config = dict(
    num_attention_heads=8,
    rope_theta=4510.0,
    parallel_block=False,
    final_lr_fraction=0.1,
    doc_mask=False,
    max_steps=3945,
)
MLP neurons of a small language model. Each row is named by its layer, matrix (gate and up: input weights) and neuron, and shows model dimensions 288-415. Each number is 128 + 24 x the weight over its row's rms, rounded and kept within 0 to 255. Numbers have three digits each. A neuron's up and down rows have the sign that makes its largest values positive.
After each neuron's rows, "fires on" lists the tokens most often at its 100 highest values on Wikipedia text that the model never trained on. A number after a token or word is its count.

L5.gate1078:123075115115142144101089161121127143158102111121129067118114106123117153172120151114140099139141129066150143162157099156128108097098101095147160148124112126132106137119152129101137105132114096163126104134101091138122126140080108132098101137105103139140136161104119109157121142104133138114104121116160110100113115155131130122156109143175131118108120118116156103150120160100127127147160
L5.up1078:120177077148126157128107116094099137149150131148114166136133085110081097107094168116140116149129036115136175118099111121139168118117124156167161127122136123110118159103104107113105154128074128159123103139161134134153167109144170120126163091136126137093122093122098157146120105085138116121156193118174110099130106136124125131151144123092147162109128169160133158130095134117151141132159
fires on: " as" 29, " is" 9, ":" 7, " had" 7, "—" 4, " are" 4

L5.gate159:108126104162107129145137117131082119123153099119133134113154119114142133165101164119125149126122140102110140171147132142116153161138125098161152142099162133139134148180143130116091147133162132074118129130099111160159109171174113099135078128134094150165136109152089129138122130144137134137099108097142120101152143138104122113135075125162137141164136139133117146110085138140105121122111
L5.up159:106106129148107121169115157073081108169163132114088156110118122108133126133118169145108153124143111139126133120175116125112147158134141103178149145119134107156108147137099120140145128151111116126135145126123120121121091122096133099065182138152131139177104149135136174119109115116147090104148126126119114100137083130126128106136118106087080132138169118154099158105107115141125164106140
fires on: "," 32, "\n" 12, " for" 11, " and" 7, " of" 6, " to" 4

L5.gate10:127113116142133160148111133124138097148141079163149115157163152126111138087100138097125099097085140140135133157123114142108099193107173147123144155134161140131130114129114143106115095096151108138173110141158121149131137116134129139132122102139130132105109136134161139114126158166131092087112111150136104132148164129121080150150111104107128085116114129172132144171118129163117120117105
L5.up10:157132133143142170120123114147134102137138137140135079151095140103171120150120145131104152121092090116115089109132142180121136161104106120123129137097159172125137126168104085145124131072102107135139109153156114105141086104103090150095113096143100140111083105166067122122100137153190113101151158143114112153148134128111147135082147137111145153112138185146097134143138106108103161143125
fires on: " the" 33, " (" 11, " in" 6, " and" 4, " became" 4

L5.gate1010:200147128135129144146151110117139162124161151127110134146148120123139151131127133131136116110170111113107047147124106164134119125126117143104079081108177105107134099099105116094100133137107105117137101121099121118092134149139109118111140127107094155130153174161116126154090152126152152109104125150147109093167084153120125124115144135138125098137160121127139138169124117113129092148128
L5.up1010:118094122124117140125081167069141150103175118128128113121151134132152147127115150103116158109144138129116150105096146156090111117143128077094108102155128158139136107162131133132169146166122107092112118110093100112136151157144177125134130184117165106114146070139084152136161157140155135125126118133144153148109110141136086106121137145108133118109160168125097113138125141114177132121124
fires on: " of" 11, "ly" 10, " with" 10, " not" 8, " for" 7, " to" 6

L5.gate730:115100119163081105102112157146156137115112147129150180098129137108137138099111119128141140111122124123102112156136142100137117104126104128146131121162117126118133109127148090156110106140128125118108164111121135130114102181097141129067134140115128093129146123150125116133137175136094091081124132118117136116135089147137173154154166136106146104142088157094119143150148119103161157092131
L5.up730:116145103134121115113123125129125106140171151145112111109088104128143107130108138122157126135114150128165102110105124141155148129138106138145140084097173127149146099133120166162129145136105147152097176102157129119107136163126175125131146150128141146132151149127156147086120144116090160077117146144100125141104121145134090125163122166156124103107110133106124125119112077109103128130062
fires on: "," 88

L5.gate1116:142081150117096150143131106114151101152193132165141124190112125127117136151094141132153087125115105085122106120139149167135112172139106117137118119139120088154119132088075154119125092149135161147125072148165137163126132111112150131152146116157147101120078101164123152122096087106132199104101152133134133132141131112120131129107111106135124146100147159137148144125083140115170067145117
L5.up1116:118131136127081112121161175118148176116169116096117122132121143141140141137121125118094148125109149127122119091087131129165106137142136141109164103114125127133124148177134134102135075119123090115177160130143133140137146175124156092138070167143134156142142076089123109090125135123117153111092143168134148147138077162140126079130171108145129124133166118111064129192125086159111143173107
fires on: "," 17, " in" 9, " (" 9, " not" 8, " according" 7, "==" 6

L5.gate307:151146115176064107145138208105119131139127123146102069138154120144121155088130069128095128150125122103130114142109100137109109129125146147120113119144158156153117115150131145118129126126127151128155141082105126110080119163099105133108165103088120150144134149124098102158123136074137153113145144147166126119102146134134141150122159132150110083060130127122183138139128088124135140147148
L5.up307:111131136146098148149155109132141101129132148096143112118115111120068124140127112119126120122159143132139114131117115118107105177196134098098113096137130133133145130108084091123155131123151132119145117086102113161154126108169140125186086123118156165163177104137129131124110139080170153149174112150106107141130142125121137094104110129163114121125133103146076145152142135118085116143130
fires on: " of" 23, "-" 16, " in" 13, " E" 5

L5.gate1118:185168143146088113131136150107119115119120148122165108134136115154122125139152132162126101139142087122095145164127148104169136129074116104109133114122125141150156151128132085120152138153115125142108076123146141140091158121123134119150118155107140095142116107091065143101120111127135142094085154173112114155125156135129134123125126105088155089118122139129132129151158074121104106100068
L5.up1118:106095115144107130108105139108160179130125104104158123153182164166149171148092145131126158157122121105084154126127151103130137173144110175139168087100158084136096124114112138118123125120131145145123128105203120125087112139161102103089154075124124138129141120123095143141119114137092129111137122120119141131151128100150137119122123097177114098139144184157113152161137146109123160104157
fires on: " was" 21, " to" 18, " be" 13, ":" 7, " being" 6, " at" 6

L5.gate1168:170113134100143144071088121114122112127150122130175115163130118159137131118136113081147134166169085126091107158096140133126116168100127111127103141174128122142120133140109131131124142139112142108120127130126159087096128149165140136092142121123112075152133119152127144124126155127140127088135164137119107090190126148124138151151127158176073139112173119134118116186108146125133150091143
L5.up1168:135108114106124163164113126110119146121156117128133111121105139145114133096094113120135112116139134142107113124123108148160110122116095119051149079152139112149118142130115144138102131155152099090148114101108115119106069075129137134110097157138115125138124102139112137155141152101152111133097098144122148120103116134138114089171121096128099158139141181104123129155130098139138134124140
fires on: " to" 38, " for" 24, " " 13, " hold" 5

L5.gate580:140150110133076122170114121078161179128119104142136097116133123148139128108089150108136140145146089112144100135117133154121146135112157108120117124135100119130124123134131092121106132169105132090140123105117132088126135086120164118137122143130126070144146115140146127115145119103123169127070147116123142158135093132100089133124128121157132090093151080082149103109131153154125067149145
L5.up580:175157111127120095137076112124121147170188108092173095124173117122116141093121102137133133158135137144137105129120120145113107132128120130131101128153169146170139153158152151136157099149161108102179085136165107128125087153147107131123135095080157127149114136161129172139135098111104156137146152140129088127147161120123149167132102129139089113100104118107113114079103106128079132104141
fires on: " as" 45, " in" 14, " of" 6

L5.gate448:159124082132104160106096140111085128151116114105094158128161113158122125143155088153112117133144142126135083134101130114126174127137108143113087172130114121129142108138048126138143145157141108110051160150130180161112115176106095109122145103064148148132128130097115124061129157141108186123176144122138124105095108212156107154118148126174138096103105115125127109115136147144109131137135
L5.up448:120152120114114139101107100109099128134115122102127131136136130099159117116092102143122167110109127132115083155153117142150131147107147165095114164123152135093131138140112094155154135138159116104101144128182152125107119134141097125114150106095142104081109128103117137132110083162089102076118136069116105087126133121182158120149079115120130124077178156108168060149140137125160130126126
fires on: " in" 14, ":" 12, " In" 9, " until" 7, " at" 7, " Secretary" 6

L5.gate644:128134156149142096157111117111116138146083109155156143133168138131153127129114144068159143135112159096113072134138106147140151100146094104136103165143109106142166109095148152134168160152137090117102110124121131148117133093106128121120122136076103084104116146123112102112143143099128127128178087119082111104159122098142138143134144119129127157169136087107132149156127143084128124128146
L5.up644:169108140114092110115086115093130112138142110123114144187173154134131190121157088103150169085131138104101081135142107095145138122156120134120126139156135126134107115128132135094145139164113087123126109133125148149110138164147120162122177145046149131129112100160167115139118143147110154143168175171090121099130091138146139082132129159121127120150146114129123140146080152132154139105137
fires on: " not" 27, " to" 14, " called" 10

L5.gate352:115123141154139138162127148077130123148161125126122151122118116143149127150113118128127123150147142160094128140130114140126077149181130090144137100116089141135144137089181126147138163196104156124145154120076107131184124151094119161067072124155125159141166135120130161139112118146122096142111165088134156143149106058120106169113108143163133151139109109098153136136171177111141155113143
L5.up352:115170066144146109134137100135099124101121081094096129120093107155136138113125130104113202181090098156140110131160139107095072128138141163122150109131093111202128085139102120123083130072168144114182137104148113128096124116135129124121116134145124107100155116128150135102119136114106121124101166112129090136139096166129122093128152103148172139103120143167105125120148129154079153117117
fires on: " L" 25, " S" 13, " T" 13, " that" 6, " H" 6, "ing" 5

L5.gate672:119141113121131150131108130152126131135151092137130133140134142118106147099134117115127121073161153102113127137145102144117145160115102134098128097136135122147118123118101148097098149113129121126104106189182155131111129161118097123109120129139106099138071103116082155110155119085149109112150120177058158156095123163155127119166131134133140118125146159154123149224137141132133104104129
L5.up672:113152140115123138140117126122116106124141123123111135151124130118146145138122127114160127095139140123101128168137107161135112123158120153102132141154163096121144121153118140097137126122128123140109159133172133146094103128123132135152087170105087110099159187177125097123123101084101149102121141143107110133133139184176121147157148137153116114121135169122118143174147092115131141122104
fires on: "," 21, " 1" 20, " 2" 8, " 3" 7, " (" 4

L5.gate845:132127091150125115142082116126134137150122140133126121163107106124085134097156181149128085113117132144134139165123095150120138121090117109112144083116077124136114135146134111135141123132156167109115155107109135168120161130105179150187134130110141137140115131110127130118133139152096122151175132108141102097121134145133103139130124131118152135166121070104109093150090148137153087145136
L5.up845:197145091127138093091109144087121149135116152143143105110143094138113152080131162157164136148092128163096140163141143141135137128101123114123147120134135051113124107124144125146159142146135145096083110107108138161085109127125100119140120146084114131158158176136149120146147117135112147151174110145137115088137096152121131131132131145163106070152143127102119149094094106129102132125146
fires on: "," 86

L5.gate685:150133156115158140094116145143113124113098137096101165114093124142097102171116096132098085140103120098115187127164147122141127141134150113123125117128151150140165120145155129137129139100133105113119173118173127168188150119116131116126128137153089118153115120139089165091145122118136091122093164089145154120148096138158155113095164132175136156147117125142151175096117118124134161144106
L5.up685:113117145128134155119116090141125127116121125119137160105115115133107147105127167165124125129131129091133141156184152107109090140128122147114142130109109099159190137110179146141125175101165158126115154195155172106113098128147123132120097146122131108109152149133134141117157116086150130116144102129122155132106128130153102121093141116159131131108145152128163131157137127143092099116156
fires on: "\n" 54

L5.gate756:101095082128112137119126152129131125131127110190139117149126093162098152139153105114158130103152169134113155125138137113175186133161125119086174109107123109147123150140106151119123133129119136110131085150118096123128103179159071104119128080100159103107131127118106127092137108121173138117112148137093143139105133147172104126123160137104153121158128155122131118088142104115150104122122
L5.up756:110119159158104145105107139148129131139117122111125153118137128100132194152116111118138152107095125132109120154144145129155081137101100150134134136134104152140105116144139129127143156139146111171153119146169138095127162190114125140130141171144103124135101125142105104106123165136132084132110115123176174154116147115128151143125131128146114092115142149108115186121172135141122125131085
fires on: " |" 69, " " 14

L5.gate709:108159104101098146144142132152093142130111136169088175129137155091152116146152137096102115107072131100118084154111132127107119145104063154126126134137146142142160160152099193142164135085105167137074132113173105146121141124114183141134136139096143145118133174151169143107144126102100141108108149159149135119146109134123162094183078111087135117115162121169123148140141170136134129123111
L5.up709:152141147142159142106114135106093129140125184088144128130103118117128085120130148165167092167127091138089141192147171114162121128128120124113140104166066171183110152104114111167158183109117122155123125119130137137134146091167181140134146114176146089117106120158113122109151119158110116049139176105165115131129109142123122129105106134136067138078155117145140151119081149130112111116169
fires on: " of" 29, " in" 19, " the" 8, " on" 7, " as" 7, " at" 4

L5.gate815:150085146116139178163149168173115143126123136162140139148167083120117153115115093135111113126165163188151138074137145107126144150109166136114081127177191144126081152138145121181120119078115117159114107149169137105083137132104176148084134157127133127144151114118143129125134147131106144070155135151127144127124097119189148137143149116117134112167124127111092109206121161106150121142147
L5.up815:120122126141097130110140160120133131092118155157111127120186166145117142100102113158126109148103090162117150124116135099124121153099158131138119121141137132135125117079128166089112106137123186158117154137138126163115117165124156137139143151099114117113116152135156127154099115094085148142116177136113163135121125122115108106136152120136164092141138130121112150182132076126076167137095
fires on: "," 28, " (" 15, " which" 11, " also" 7

L5.gate771:154134170148115161103110147182109126151173153140129114122140155113126134069113150139118087095111116100135096167146090144116113175164160155133155143087161147119135151105123138123129143132102122113148134154144116106129131163146120144150120167119140130106158139131111134141162100122172138105127075106103139104084150133126159106144148100088165102110153145123082147104112129124124109083139
L5.up771:130139118096130115150151193110101130107158128153127138129150148112111124148155096122108145089136135177119127111122141090124113116106136125122105100180180120137134135132111099149103128190107152123122157145135139139063155127101103118116147153103107102193112135165158133155128114120117137186154113127129121126116109148135134117157098117127170104123117140154130106143113141128134136097135
fires on: " |" 63, "•" 11, " " 6

L5.gate1013:115100108139108114155093166123104119158165135156121165137174128134127105104160121146111110147122112133126093199114137145142128146152112119145155085116124112121124096142118075152120134161091154160111169143119154136110100123122141109133088094114146146169066152127136141155101138126148121120144144141150111124082063132126111105171147141131094169110122143155143161119164160097123129125113
L5.up1013:153154155102140119123115135093105159085113206089113098147139134088143149143121134106119170100097112159106172106136138107111131121136166130163136124201086108123121112095153128184121140156132098128119151129103109155131119153129108125133115149087143144123104098149154134069110161087069092135108138147115135137138129095111113130149160169151096116107136138107142131146086105157156146130111
fires on: " to" 27, " by" 11, " of" 11, " (" 7, "," 6, " into" 5

L5.gate542:112171154153148113158159075145118049072144099118115178097098119114145168134113081113109098152127192166158104107136120134148121126188090140151134116133140145132138109118126134141124146095142146136149145151113134101140157109127083116089143120113135098120149143135129145159125084130185125137102164121124094136108087083173099133133135124163144178172130121127146121113151116154150157134095
L5.up542:133160106094123106163153137144168137106127129121100106120146082112134157113111131111107090122103097116141125088119101161084137137123113123152171130108174106132122136131149153114080125137062188152175176154137132124145157189118074110132142146168102121121129112146147162178163161102110124100148137135107154172090093151113140107138125158116125090131159127142174136127182111179115095108084
fires on: "\n" 51, " that" 23, "th" 8

L5.gate423:108097117105132115137117130131108147094136116136108112129125138109124123119089137178124094119134140104138104143140108137127167157113135159142109097115129125143145140134095146133119127142123141121152162140099114158087142112073126116129122137146133141152070116151150158119169133078162093091130159104124142114128124144175132142121120095135163162093118113134132163140117160102142149130106
L5.up423:111106117147135104118154144125109146098152125121124137126110114115166142191126151117140133104129121156123146135160089141175129176141117138150113114117115143096111120152128152120136096105128118159076136136136144110156097089104076136110112087159153153088128062137126114078159110139116120117116120129133111120087132133108079115134140158132136170129107121109162133095107144123110133134118
fires on: "\n" 68, " in" 16, " singer" 5, " actress" 4

L5.gate1122:161142128079099110135110144098073140134147115098161126128158129125147152129107174126123144137130136110125099129134110111069161139153143157101116103160142142152160136129115171161108163128183132108161117172144130166135137135154145102113149058133137128131064117107140169124146156137151112151121125141118116131099144149095145122163117128142108145134149117121105108127138117172140108141126
L5.up1122:104122124127127106119164115118102137117113146159114162091106158127118165158120160094106111130112141118159110128101154139115131141166150146125136129117138137109180144146122185138114133088079116186109117134188077130114154103157136149137183139157140091075106141134104143113141092134137095164147123123105146137107130129100120119150119109106144156168122120060126113128147130157138130110113
fires on: "\n" 34, "|" 7, " Goals" 6, ")" 5, " |" 4, " \"" 4

L5.gate298:168140119126162138153132144120152145133138125125129125125143156153156124130077106115172133098080121132110184109098134129136122146131114095136139157142132113122095114118145140092169109144117100120137131152080127119078094109107156105096139165099133119109177133123185103090116131126063184123137144147155135142131077141153146133139108107100100133143138106129164125142079143131128134128095
L5.up298:130099076141108118155079129134141125130163115158136138108123109125133163067158105113134160165146176169110163078121154153160118139156125123069100164126138112146166124098128150133120134125117143120148157137127147137122111115129110117120148135155150133154083144079149132138151107153128160182135150108124115137134101132149148120154181127120161146117115138113114124144125111130115092118125
fires on: " of" 31, " other" 6, " some" 6, "–" 6, " following" 4

L5.gate366:108113136122085115160153092129097112158167099159158119171120164121128104110112109158126135124122128141097173124132099132129109134079143136113074159124137091109127130153112137175129149143136156095124125166129135171109097135107096122134153091121134166112082127150195122125103137117127179176127110128160113096154141119151119147140059132101119115100121130133152132118147088122140103117121
L5.up366:134123130131121127113172154123112127145097141115150112122141111122130137177095106133090196158136132131155134158106169131116139129127161109122126116105152175142118107149133130130120167142164141158119129143179139153108141107127115132080151136114120113124117092142124161130110176142090108128142133144119168160148120150090124135107149142128083116142135132178103138134165099109107129155136
fires on: "." 48, "," 20

L5.gate553:139130070095100104155120101087138113136137110134126164162160102133154097118134136141140139126134135118111113157082122130147139115094140189094143151153207136106092125132137153125150116153101151118160096141156113100101125116115121145111145103138128107109122121090114112132100135112135154152092131154153143126129162124146126133145125147127136136083176118115144120136106132100167182104135
L5.up553:115101149105126141138101066122129137109137150110095160124139133129129106124128129123112111137117163119147150121152074110080106129154145124130083146130117149089139112157132122119188129122158099126109146137149154110149119082175143089161126126099098154077113099085149110123105154134104127108100138120123112107120125119096123140124166116106170150095128092086108037111109153139144113141147
fires on: " of" 49, "-" 12, " W" 9, " R" 6, " by" 4

L5.gate646:144121129146166120147147143076119154159125137071171154138166105090148131121122169175135126113124134090073127094108152159164170095105140092144138161136136139115121149147150139154127120140108175137113144121087131127143148143149135096118106132118105150145070156150159156134129147123102122139119157121164117167075106154120085120116129151114110136180138133153117182145091168135122083128163
L5.up646:112147132146156130141131121103141089120133135135131074139086154141146134108162153117088103115161137170123109132129127135127160098135103126080139109117117105129136147129115098127131186111170153073153142133122105130133155147093154110145128119114143145171098135132117136180100155140179099127139104128123146119092083162123116146143139109155130101133110143128150112126162141138119143146125
fires on: "," 57, " and" 43

L5.gate414:111080085121142079155092103090157133154132118116124123147175159131118166107133136096120134155108114146149121157156124073132101145147102129120093168124122127140095112156118115100141139128157095088132088155175076106156147150140112151118138149114114082148116096126129140132154116134127090115153097103126135126130101136127130104124130162170180074144163113125116129114150118100102071106118
L5.up414:111134122151126093145139143138151132171145166117134120098138090138132107114151097098169137159133128124125115141095119124121061131175111154127104132102114146157113163145141153112125118146131071145098105151146106154137073163135116143116159156149111094109160120090118110111136108092146143122110141143135167144071100081102167123176103184160155085099166100051135114098140154139108104123101
fires on: " |" 44, "|" 26, " 5" 4

L5.gate1194:139163136145121131160104129125101129141149109102120148161151112122146134190088151123133072125142102128137120114127138095150157130130132126113147112107107165124120143152129130140116162114133145111116096136221141118128172099168083157127102119138096139094116091128117145082128156097123127125098137150122166066111091133091164118145094129141115112120147092129112148133069119129140164122145
L5.up1194:175138129129093113123102144150118132107162130136093116092159117138152094108089111123137109165178106147128106161124163086116128126130106118119154138118130137132135125135139119100136112133130131114127117136168138120125120130112085159098106147102150148156115110118135123155105159107089118091170156145123118100146153122121113122128153159119134111103118100134129122110129135156104087110111
fires on: " of" 41, " |" 13, " from" 6, "–" 5, " for" 4

L5.gate222:118108161119149119122144141096114111102130163139132134134125119127144152186108152136132162135104171121129120151134068113094108160125136072141091137149129129122153129129129115114117152133141148093102106079133127100110130115156131132114152103075107130145154126152113097136102148097149158118134146135134110143130145166075107142095107093143119174156166104130149131116125132137127110117161
L5.up222:142131136105068109168132144126104165168165151096158103126153139129119124081108098141142087130143083108103117112075140158161131141138130074152162130131132140100130154123147106105145091163128147162128161165117066138146136123120147122130108106150162131136110101114149168113134102167136163101134161148133117146127128154120116138168133144126130087135109134167128145147103092139151141116137
fires on: "," 33, " and" 27, " as" 7, " at" 5, " of" 5, "\"," 4

L5.gate359:149148114123093135137143165102120134150138151124155119112082121149114121173106151178175170134142111125118138126135143081151139140114129110169114150086113138141106128142140098148148160154131178101125099143133102105178112126119100112115116113126119149119118074153115095148126142139112135170106149121137138091101129124123108142157154111123110106142119115102161105150126110155113113162121
L5.up359:106134127129136106137104150152128156141064104117120083118155130121108130116171148143120141114148118090139113095169124173135120119107155121138129088129151108135108125119138062108136149170129103150087091143097133120145136131152163138134140151169120167192181207120121124102123153110136134120159119152131147121129145113144109104152128122127163145143140133088117141141119159108132103113103
fires on: " has" 18, " have" 17, " can" 10, "-" 6, " and" 5, " is" 5

L5.gate911:106113118130113146115132151127134081115167153105187164133163107081133135121123139103139096110144091099105108086140163131118123119137113132154156155134155130086129123128137111132143134124125151121156110105138130148141125147103148082126103100121119099098120083160131155114116137115130142116124122132101078100102106170121123153113128087084130117144121118136185167127156131134135136114140
L5.up911:178155076170117155129169133093154118114185209164132091166101070110140157098123100133126140116156107138117132128118121173127129139126135107142137131143134139135119128111108165135160108122147152135155142112105145136122113157101123097110144179125104129168127136139097135119135178143104140126077124152080108120123073138104108164134137126128115065195182112156160149120181149140139163115116
fires on: "," 39, " while" 9, " and" 8, " as" 6, " like" 4, " it" 4

L5.gate106:135131117114133087125111113133096090127127117102112176140120120191112052111126125094135118150129113108125128119110142123120113154065150131086176145126108107150155141103128114119137165186115156139155166121112099122090125100183127074141077116117125129102112135122135111134122116082106132143086158121089165149128121110151152139129135121113190110120130143132114123121133149144174158126103
L5.up106:138152133166156159152114123109167136103131118114086107123089112156171128141148141101136137106186132111133116108100130128097088166136106128092128119110074171150089102119067124122106147097132084134109160142173130062114138118120132146084143159158137137098084101119124122127139151097145117065112130143086118183140135114162106135114136199148113138122127165096132137087133153135096146114152
fires on: " |" 63

L5.gate1074:099105147202119181142109102118137132111103149142084134143097111135112130163072139123095123151101142118122102140145184142144111122058190138180089136128136147140154081121087108145136113138117159164161114119160150116160154138125125119117102142107126126110113130117149136038088089139161106115091129092110107163122138140131104102115147159144169078126145113129087121124096145159114137132124
L5.up1074:118118115145151138170161102137131143146107108084118139108159153099124140195140140167149154112106149158086128125143113090132151131131112122126151124146138130147151131160111158146154103173135129136173105164120174125077128114112055129078119111114118107167127107154126106132135080165094094149196103119112151121155137123125122119134128129123157106117107075122163144145176077094146134133167
fires on: "." 17, " " 16, " (" 15, " |" 5, " Ts" 5

L5.gate805:143117153146138143132142130103106127136131142145124135165109110168179099099094096116118119144107144136169136113175122139135082136101107123171139139155132138079148124117170128147151138153176124161164137132131127099137134131103136109145144097141087111149125090138125089128129111082094129121141102152137111135143145120181099114131147111135138092098123120131137098129137097157118097109102
L5.up805:130130152149130103137128128181081121117136109134146106122193118127090162130135098096117164143140103145121123136149171143122160123153146100157089117124099106142154143136137128160132122105133130144127138099135139171158176121161207131099153103122135135149131144158107152150118132142121149101127187116135162123086105137136124102109145153131124147116119155105156167128131155103141138153154
fires on: " is" 21, "," 18, " be" 8, " are" 5

L5.gate447:161091134081152104167141118161143139116125136148072186162156117172111132111149133114137111126116117135092133131148097101111100138101104117134147145152129135136153129123129142143139097117126095176163136189149142166105148110134163127129135173146153084198155121127124138118136183117136089152119081115115133113105098112153095089107118095119111186159105109131174095138124137140133088107104
L5.up447:144055160104155165118164121098136108124124093148197182139116115167157155138130168122073096157107168099087133115116139116136123124133123107138140135120104146141140166165105153092115126146134131111158132159097123093142105118097131099155174146138119112138160102116146096117130087114124143123108159123115149125100134105117109122076122135147113127098163140136137111107088134120166119138095
fires on: "-" 25, " million" 10, " th" 5, "Th" 4, " copies" 4, " 978" 4

L5.gate1128:087141107148085095122089102066116112150157152145160131142141123125130166163134129105119144121133121119145107140153110136174131127132114136154114133086176116122167093126136154093167131123132121117152130117120142146112095167156157150142107123064092108165139117135139156180150141091125147164112096095168143135117119148101123141160138147171167123140119146106167107159116142103118148133164
L5.up1128:142136131129165139138102148075139116106123140137124114129098152123152083114068104118115106140153110111119143146148133134106127129203094119134160145143115108133145179122101157166139135110111121125125145151096115119108117119148097131118101099165134118114133113168121132119080118149120148103137170128092130101131118146152157197144127172150147136104138137167123146077156151148103115145142
fires on: "," 25, " of" 21, " by" 9, " in" 7, "k" 6

L5.gate513:157067154119122124107132116132122174139136103107102123140169125130104109091156126140102119152097150118169160111086089129141150121129155142087143124121109148184148103173138116114133115100154088152119140150152160138094119073088131114098164123180083088115124159137135163144170146126146125134107096132107145121145129145146202122142151121129104130145149153094155134154098122156127076114096
L5.up513:119131133120093108154149151105097098123160122150105164115120105130115113114129113138118118140133107121172121093140090150101109122139116138145079147135144144118143155104139164139102139113082106140101088174156163142098165124129146125142171111122114114089125113105175129152131125130150114065111142105132111128115117111116136141106106130128123117136132141107109111152151139104099129167131
fires on: "\n" 94, " history" 5

L5.gate6:194152139144125099130111132122092126161156156096156111134089123098127143129147084153145143167127101110128106181105093154130113126158111109137128083095114142128099146150138200120124160154102148108095131084147164129135133151066150151122105116105134157154125127145135143195125121123138091097134153118110178121137167136111147151138137141132121100135146103136177144153141118158113118122128
L5.up6:140144096138143136146151096147120153145154169115138119101116135081117152125154145146173151109093118164119126141141137153096167152127135137125128128146153122117109154146134100155134165134135107101174123152122090128182086142128177136158122114161098130113143096101143115146136128134151128119112116134139119127141134189113122108134117142128155140107140111100103131140130124096124122096126
fires on: "," 61, "-" 16, " and" 8

L5.gate166:117129142166146098124092114157129167174121122152147114124126122160135144148097140104125077123139116138107109145119130142140122187155145105129142146123108133140108100152133141113112167146108096115186115088120114174155134104115116108132129135179113086146146100121179164134182099133095145102103113140131167110090131120112132131116125140132142161143137107156107111078126174147123140114083
L5.up166:083074129112164106153129130166127116156138126087155168132115132082114158116146114096103122134111130114103125131168124173139126147111137115128137131126160108136151133156123151115136131154142124108115160119121145130128099120182103119137088175177144103145185100128136096116144111154138120129156165172148107126130140110100152129103127126141136152105156148114152073114155142141099154119154
fires on: "\n" 47, "-" 10, " politician" 4

L5.gate772:109110163149146157131125130134123143114160091152119125129120148117153124168137125141137098166108098126122136131083108151069122110155163111149100100160127128122130119079181108178100146140143143155106139129113164168119148105172155169105168184163111131141095190117128121091149100133079124150137103116124165125146108128106104116108110126083114154135128086095141161094129083138127119130110
L5.up772:114140082115139103142170130122096153128121143139108124081149130144138107095162147141121145158138078133177141150096084132139137140091115144113124125148138119143138118116129137153091126111102146149103090141148119112136175148114098103123126120132142145152141114135123143180150155103150181089158120120129140109117160106119145134172098119109173108126091142082123085170112073161164127130147
fires on: " from" 20, " of" 13, " by" 11, " \"" 8, " on" 7, " around" 5

L5.gate344:138105102124133126103100093153149094159119113148087138108159131086130125092112155087134139132128164152123126103148115089109124153145134109153103154143118120115184109130136141121107093122079109131093148110145122113126075114139151122104135142117141107158116130112114141123144096109091118126113126144147124140155106130139163150157121129133155151118176139153135132155100133145091119112117
L5.up344:157142120147143139104099112107129122109132144129133159164117124135143081116155110102101161135174120101114128128146115140121124189167127177137154150166106133120099135146120117134122138115099144174116174096107143096107134116128155166090120140112136139124123137139097108132155085124104139143153154134189116126154127091097160153123109085121107170131124159155109122138105096089099131117159
fires on: " of" 21, " on" 16, " for" 10, " in" 7, " and" 6, ")." 5

L5.gate939:111131143172107125131079144121115102145132130140138110119106107090141135138106077165085093137109101097103111130134144085092131091150096101172153124125149136123165131144123103148130096137108118144111114121138142100122125112126146110137155156157168100134134121160110083146130129140117156140154104071138119126135145175108138116154085115121117146185131121091165121095096095117110137119116
L5.up939:149122105156103145130084138125148122139127122131168080166122131148151178095117137168105163124105132093134118148091155115129093168119138137121169095099095084145171133107123116160134161132125135107116141112196122125112142145138081109086158124124151158115146108134096175153145110126109154118123172097120171128135135088117071114102090143162176099140117155104159133125119138105142163135134
fires on: " as" 41, " by" 22, " while" 7, "|" 4

L5.gate1121:152166132136148105147107188128144128143122078104123159116136113140115151136116141154151141123144102126169148124144121159140121104144116155126129149106152129156128127129131161148151159078161130120132122101126150141136146121146131146096118117119176139126121147099095124110095121100183136105128126119143137093136085119162140119126130149175119181120130132158132122164102143126135117135107
L5.up1121:107104121111081126112133162118156146166137102140118130127152125090183141132164134155162128138128097164126100159131141093113168121131119121138145125123126173135129150125102127128151111100117129106180108130157133125187105102145123116123165161111104093088125117165181139154102102127131167111114176121135125062100120150080125138113137160141090125055110127163100101125146109168121110156142
fires on: " of" 23, ":" 19, " about" 14, " is" 8, " approximately" 5